config = dict(
    num_key_value_heads=5,
    norm='rmsnorm',
    rope_theta=10000.0,
    qk_norm=False,
    attn_scale=0.177,
    init_std_qkv=0.0257,
    init_std_o=0.00556,
    optimizer='muon_variant',
    lr_mult_o=4.0,
    warmup_steps=200,
    decay_shape='linear',
    batch_tokens=65536,
    max_seq_len=128,
    doc_mask=True,
    dataset='wikipedia_en',
)
MLP neurons of a small language model. Each row is named by its layer, matrix (gate and up: input weights; down: output weights) and neuron, and shows model dimensions 0-223. Each number is 500 + 40 x the weight over its row's rms, rounded and kept within 0 to 999. Numbers have three digits each. A neuron's up and down rows have the sign that makes its largest values positive.
Before each neuron's rows, "fires on" lists the tokens most often at its 100 highest values on Wikipedia text that the model never trained on; "fires before" lists the tokens most often just after its 100 highest values on Wikipedia text that the model never trained on. A number after a token or word is its count.

fires on: "==" 59, "rec" 7, "essor " 6, "the " 5, "z" 5
fires before: "\n" 35, "\n\n" 24, "at " 4
L10.gate443:509479485481471474590478517520419492497505600502446463497542502534539458450500442540536488486457507473441530531508405536489518437556518453504490469488440486546559471487426532497481533491546566500455521488491476511513427538441457529516484449487546508522487457532514424542486443518459441499526520522541507498474479576466503498485562465515533519554600492472520506525440533530540490581527566533573471470465586526478496480514479467547453499481463558544485517517574440505469564495561449467549410481491481549509527530426541437521401504430447522545546508505476549453496521518564509496530531531487503443459501542502508475515482469514535526404545453460511520500522498519537503568608
L10.up443:529516497411470470522513548529500503478518488468454480491427549529467506498497525557478477461460532530494515445445503453533478454497533474483513482508434454528483464501511582496544499544570511491548488478597522434456453600510519523531487479481486540517518472567532457519475526538468496500431530534544512445476500537492529489522512538439525517574568450452475471450482524555476486582503485478517516527531488533457486469533433407514467581458444535581530442489535448531484399492535461457433468493570513489464540528501440537477533538410472489477552482520555431466483592570557483521509515579531462482479519500556497498465513502480555454492521528525383522433526499493438519454550
L10.down443:433509488486424483563428492538441481530437514509552501488537512536451556578497522457536529521533479493527498533457408495500531457492523418520543408498423482499572500530527483511514431494429473543504488456520596519427511534484539533457506483527493531483496495522470468519546522518522466537510522514472483496534542428448517508470441468476566428476454532453520502516515618492478531527494477501460529434500494458536457517531523494537520509507464451526491449534465458557482495550523495542528439510543486520468539461525534428487490421462472500501418446456474660535537542556508464423463521479502514393500500490509476524483471408506527442505525484537510464537509536564507464549503

fires on: "er" 27, "ers" 15, "er " 7, "ist" 5
fires before: "\n" 18, ". " 13, ", " 11, "\n\n" 9, ": " 7, "==" 6
L6.gate569:481529510489495507485475526501562475521489500501464520551575485570519454495528523507440508446496472558516451541500544546519480535473518444502437541518535497476494538459488506517510424556529489465466463447494502484566527444575536491497464426483457512435452480534488489542445515556478566509532444465568504450461560467443503489500509468480606499531439530468524547502436566503530541473460419479510504449470546512468535559437583514534520550507514613567509480491436511491483521442514466452515457565485479569523572493497513528488477481443468435409548523516521491485510513418425480528533443472463477448498535537550532520518490408431552569489447415521539514551526553487498499514480
L6.up569:536532495512544420491468568532508488509521454511471511490578525516543502495522529484542483435491486506484451475468528544475511494430517496468461550499546572502506560510523491510555486461557516516506552468510544476492504555520452544569539506497452457489499490482525450498439551534553507530468454601442471478471557486471535557449536512578637521533520511561437481472443540516592547505491465496509547491504521489468584487507513547529522487484555534486433479485480500530481603460587441481514457590499506562458550519489477567522533421446468439453505430476526541529554496483452508493447506545470546487517554548443490477498496556526530527443467505514579441507516425476508518556563
L6.down569:397557524452487517483472521489551453529472479441488574531500581475466413478545532527463592490466550486453474436523459490492562531518525477532527572532425479509529497445500504549515489543485488574485524393487464459535465539455508455518478433480490492472454504555524496547383540535488481511489527556554523485516527508546517485524504462511523480467543467471498517566463498504506474515482586517482460523506533516411503510391433540571492544511432439497508506484460547508532525461475541515469452474536619542472521470459541497513524458465438459587554472505454582545500474471509479502424418511501526561544483504487497544436470505520473474528512464481472549500490538515447472491511

fires on: "===" 98
fires before: "\n" 58, "\n\n" 42
L3.gate489:586434496517514522466534460568480452560447557488540524511596525509486455513528546453444505495506448498520532583479500501476495532451585429578538466522499577544384521477514545552502490491492484549447491480425501481482459492505527491534491569480508495525480510538595473570543460512542504483455533459521442553466509506515509483485412508543489537523496507494535507512612511551533457479472491610536540453565576505510484499539512423514469481437504455478488541516507477464441517481522478508507487484425446522522542517548482469511483491482492485515496523495467516478425449494507477461466471558568447523546492534490578499399479469484535548518483559532476432524481509543525591555534
L3.up489:524439528540434430483615482441567486473558487484497454432511451474438544544498517481441508475536447481445470528507485414453560490541490480486525409461471573459442500502552492550501551513451550516507398516494476490489513539435459480477548540552514511392501501438479545459513398556493517499545558540492523494495475503437523568532503518489476518539545554594426445558591488478477495459509508487579540502513538510477535539478506515467500525524466486431505433515547472486458551443465497463521452514505518528453553542498548453551499490451543520475471534486455527515483508473540554467507582451510492488502555499526490544495504428511471557496504512492425502528561514506446498531487
L3.down489:473422407489497499507557575441572457583506541503502471490476546496516499513479493494498539464452501462452528472465340475538534509446513475504595470500538455459530425474437501543480485477496488514553436531525528497515459517429492507487507522463522535556516532481496495566525446528538433526457507472496537464494471477454520479494527568511517495555515514509457482509471511484503469539477513556405514529560527471446530445477457502417454505554541502476446506465534512525446554495489478444488451480495484515454500484493567465541505536503496468496432569505427620546437467522511539548471566511428470501485545534496401491592510470532445503504527457425459510527522530496472456439503

fires on: ". " 91, "). " 9
fires before: "The " 27, "It " 14, "In " 8, "He " 5
L10.gate67:498517464530558490525444512468481519479475520592519505452474603478489480454501518512488450497426535518520443567572530476529518537574488535501426552524411478541469460558544519551503483491433516573509537508539455443481479445536438531492466414464535463511503548498593467532525481555536503475583486478525480523480500496414546504450525471460534551545510520469551515521461500504517488479564499516529524561454470430490416534469522489520433510533536483474374491492493517480564474430548452474512413558497522435587509572587492475499537529492508433454518467502494560557561526530491491452503488507506477496492466497476515562495505511477475484529531463498565483539582475507479458543493
L10.up67:531496528519518513563475474487411525504466483517370517517475510484532497423457472572512403468455480505553458478559457451452481519503465517461462500489397491469583467512511549486476506498520530548444568485539549451542543522508508471588462445532575386520473505443484500390506490535585525509512464492472513531462474457473472505420465435517511515504538493439490505506479510468539461485496482499516501533516531550586494468539534510471488429467467513502527490537437533597525509520535469410460496606509508487545467500504534575550490520558549503524552500459521529518530547480485544516505550505478475468475478507528520514448458442485449467479568496515471515438495447513464577520506
L10.down67:538536497463577420525461527482561497438516509469480507506572547481509454556557561501523495488489449435522518504504537440526511537531499537532483507460446463483492524479486465439456489527424531492463471467549522494529428479503550483499459472511482418540488552476495540510501462434555501456503525475534483540510565515454502492485515487448520509488491542481482465512520494502488508532516547483502475531410458487433469499514509524572487430490504494500435504545469512457482466488550517467466472508564554405517548463484509523479551467464526498405529512549448731538491507528406448483552570533483463480557473551475522505514474559393548498532458525511524509478493531522533455537501

fires on: "ment" 26, "ement" 22, "ation" 11, "tain" 6, "tion" 6, "ound" 4
fires before: ", " 15, ". " 10, ": " 9, "s" 8, "==" 7, "s " 4
L2.gate291:435493517510541563455461447552521470496528450487601448499500519437494477464510451590483445538524538557451548430573505556459539463493517568481437483513466567501485470490538509541515546499537497536470460552455511510464510578524516485494523474524504570543506490517557473487539484548445512443509507473506447498585562490545527506508502491455548433529614506519474523539481491574489464434497486556491541448463477470454549559403588527503507458451443525458486564554486501573566438527474528473485468474501452494438446504493475557511502535564536548540508546489507490484545505448510552568560419453508488546484492525475490510448521511460508512516515506483499509528482589473576555511487
L2.up291:448508525430471519487533513561557426493534529518474507465563515409618516491497497525504479523484570545509566512511476572455509531517590523482541533474518572487543460475462522473505451534500473509504491494524436554466480468414551542573471546531481468605555485442515565451435516484508472484470462452504513537532570484531559462485487478507586514406508490518496565526498457531509508533493511561555597475459466470431454626520598551478509480483477444435540561479523524528536513543486470478472510467508457579538463455493527481544503524490463517413524519488453472486529465520534492466510513522498493485510491467502486498489501482466530521525565459443490475489568473521432468481538
L2.down291:542482548547452426536512472503467549519523457519466543461484465471500547546508517562462523452515449516466579457467517450537435484470504525455582460456466549566487525484523528461522470502493574430503546490453543498579491476489456583484551509509467487564511467466475523469480548492599545463468528498481494528530487566530584491524582447514538444515570493423469523530449436488498412540503547454471577447508554486471558479533542495577469501526503448509462456545434492531525460471561497540476471551492554433512549510563474469513484490454536557531510526450544494535512591522455496505499501503547506502511528511526578510513520461495499490417422484508467550492408511493507495581506

fires on: "==" 90, "ts" 4
fires before: "\n" 67, "\n\n" 24
L2.gate275:522428550477436466429533519501512493447506427540528510542529449525473508486461512508450523513514519491529492497610465565440487399423421466551478502523484477481499547483494481487483551533595530503464442374448482490475496434590460456520551516498545468569490471511460464498492510533447486482472480486456523488484451487494485492495545552488499523484501544495600560476435497556432551482518524576549456422436434506519490512489477530468491408445460555476528452460584527465552526509493535492529525476527485527497452543515549541471482561474513533462490512475449465519545443479422535461546506436579478507441488550465505443468502533493525506480512482508524496517560497579522481475497
L2.up275:486492469557495520481538467547510521491520460544530495533468434522430512515529555527507560505477465460484536457491530398472479488601512464487481554495434517545547508491447473469568510490497568518501430497461495488496463450463514516506551469629484518478562526473557587453504514543542524570504486468532421481477511452481538465561492428472477507509557496490501535491526410493494537476565453480488530460493513468526476558513439454441526493496502504503537524470515533536492485406498555474458429498554506538507493484474482538483499506521563573486494480593480504512479498536617486482377499448470529462463459428454522582486554485422500579499547533447491480508458559493489510459481
L2.down275:547512483568508416474446453449473495571422494526443467462456503508464509511487583480421522517463437476483555433447539524475555555464480525569605541484482505505450498531542529488459510531530505515474425505519464481540437463585513549475570512500509542454503531520498494487509525493523436477392473558517391493489454528441513413440487549531518486579537448441476486539575495494545446460513497509499473475514486501498484518477510470532496536498399534481491490416499433543483586487508489541456480478541472503510566514483530501464506494502544502480537528547426533513549497464514490518460477414501459490518462536464488483461501550518447549497516406501488530519439516504435426469480

fires on: "." 24, ". " 16, "). " 15, "\". " 13, ".\"" 12
fires before: "\n\n" 41, "The " 12, "He " 4
L2.gate260:463474539568486518432505553509552518540525493485527497546516517501419520510474469485456497490524563464483536551466465497492516429526516503501477507565517485457498553568542551510569525442508565444459471517529564497481538498514508518541518521496529462504520495558483486491522469555543404519434521501536524533512486545484451549473434513499495501455592511505511536441579525633528459474509473591489497478509446473513493466543516557511639488514509469431487419488458486516566500524515445535505470492544494526523589482568558545481631539441523521485523487515527501481495535517540501532470519439489484530455461440563481509463500498509421515543479558446484570463545515421449509464505
L2.up260:444509479504455508523507554492503520491530540534540538556515470490445481424431432526476493516513592511432469494511492443471481570475461532550474520539459505468542519536476518485533562499535494445505441523499498416579532517491478517555537513461471487516470456504558493488458499490535489439462583470458435497473509515508512605496440503576499494503505480489480485465458513538518558445484501448542531496419500451569486457577509470488525409553411529518448450453458441471495513522512468514466474553514514512546545484491579457544567505602510506517443476511531536507530540514431475470540557444498622473423561483518493509479551437486450537445525511583553492514490536501483493483445
L2.down260:575475473520551433502517481497489519552486499501461526536546516381552469528484471472510558481454501448494485563481560407438469518484501522525506477498447531620486559452480498487484496396458444499525548519530552461532496479482460441460479515528477471532488487530464398432537546458536479504468432474524547539413527450551560452418469456542477528521567560503543511487541574522494447480532487523467482461528491544521527489560561510540477543488488483570462484500527524459481487493533496537509503569473592422570497570539502535481498490471535522479537450556462627536534532479454507451525499500508439544541475501530467470507524504487530505460488547471486521497537507500483519573541

fires on: "==" 75, "180" 10, "197" 7
fires before: "\n" 53, "\n\n" 20
L2.gate79:519479472472435461561639546436446524503458446442568479408557499545464560535506505455509477515505562470498473467522437509476527514440523538524466487441522497503485424456444466429477484514536519488491540521489500570548513547548454508546518542509463549551593566483503533532503611531497508473459531489437477480551580552494493430513465551602508449610499466492562493506456534510496605493614502499541525440496504551496490494516470484525491509521506574483479502475499470496445557469518480410527484420475493476476503439521482494525545543491533431495530495534520560471533482504552456501515445479473500465474507510477530504472513495486445549505514492497486551460471477521498490505541
L2.up79:522505546475510513461546518527545426414443477440425470527563560511467514438466465510475457477489506453546506545495497524525512473504501499500458521487510517500504491517537587500440521492448535530472526483497462576503479523468484480507568516522508473515503517473554531516509617466552507519505517515501496488480540501581524502443430611459526486576462507494539507512569476526558543549534502547467497410470555478442477492473471505546497493390478550510455526493462542514468550468532493452524516433491503503516486437502492538365536522526466487465495487535464489522541426612590489459512539464446442512525535478426528485478506565439564489474537540537514506520443517589473499518571
L2.down79:445455486518505514535532489538423463546423514442570467438568522463503523439533473490504465566540526470481502479465490504504509502536514549605499563492580534498488517514466579496459480503499540633557515492488518523455427515444539485514475567528471525491495523553486535546484463421457538536501485548495536462501617548502516463497447619481445546531542514487511459521518583587552547466577493501495503482539559466523501522514606486490576488531470503469480453531477477488555513467493514533517466439519485450476465468512477537481491490454482532467513472518483625537536509565531519520454480509466473493514473524518449432450456486523465491483529528421539541520553533511493491485481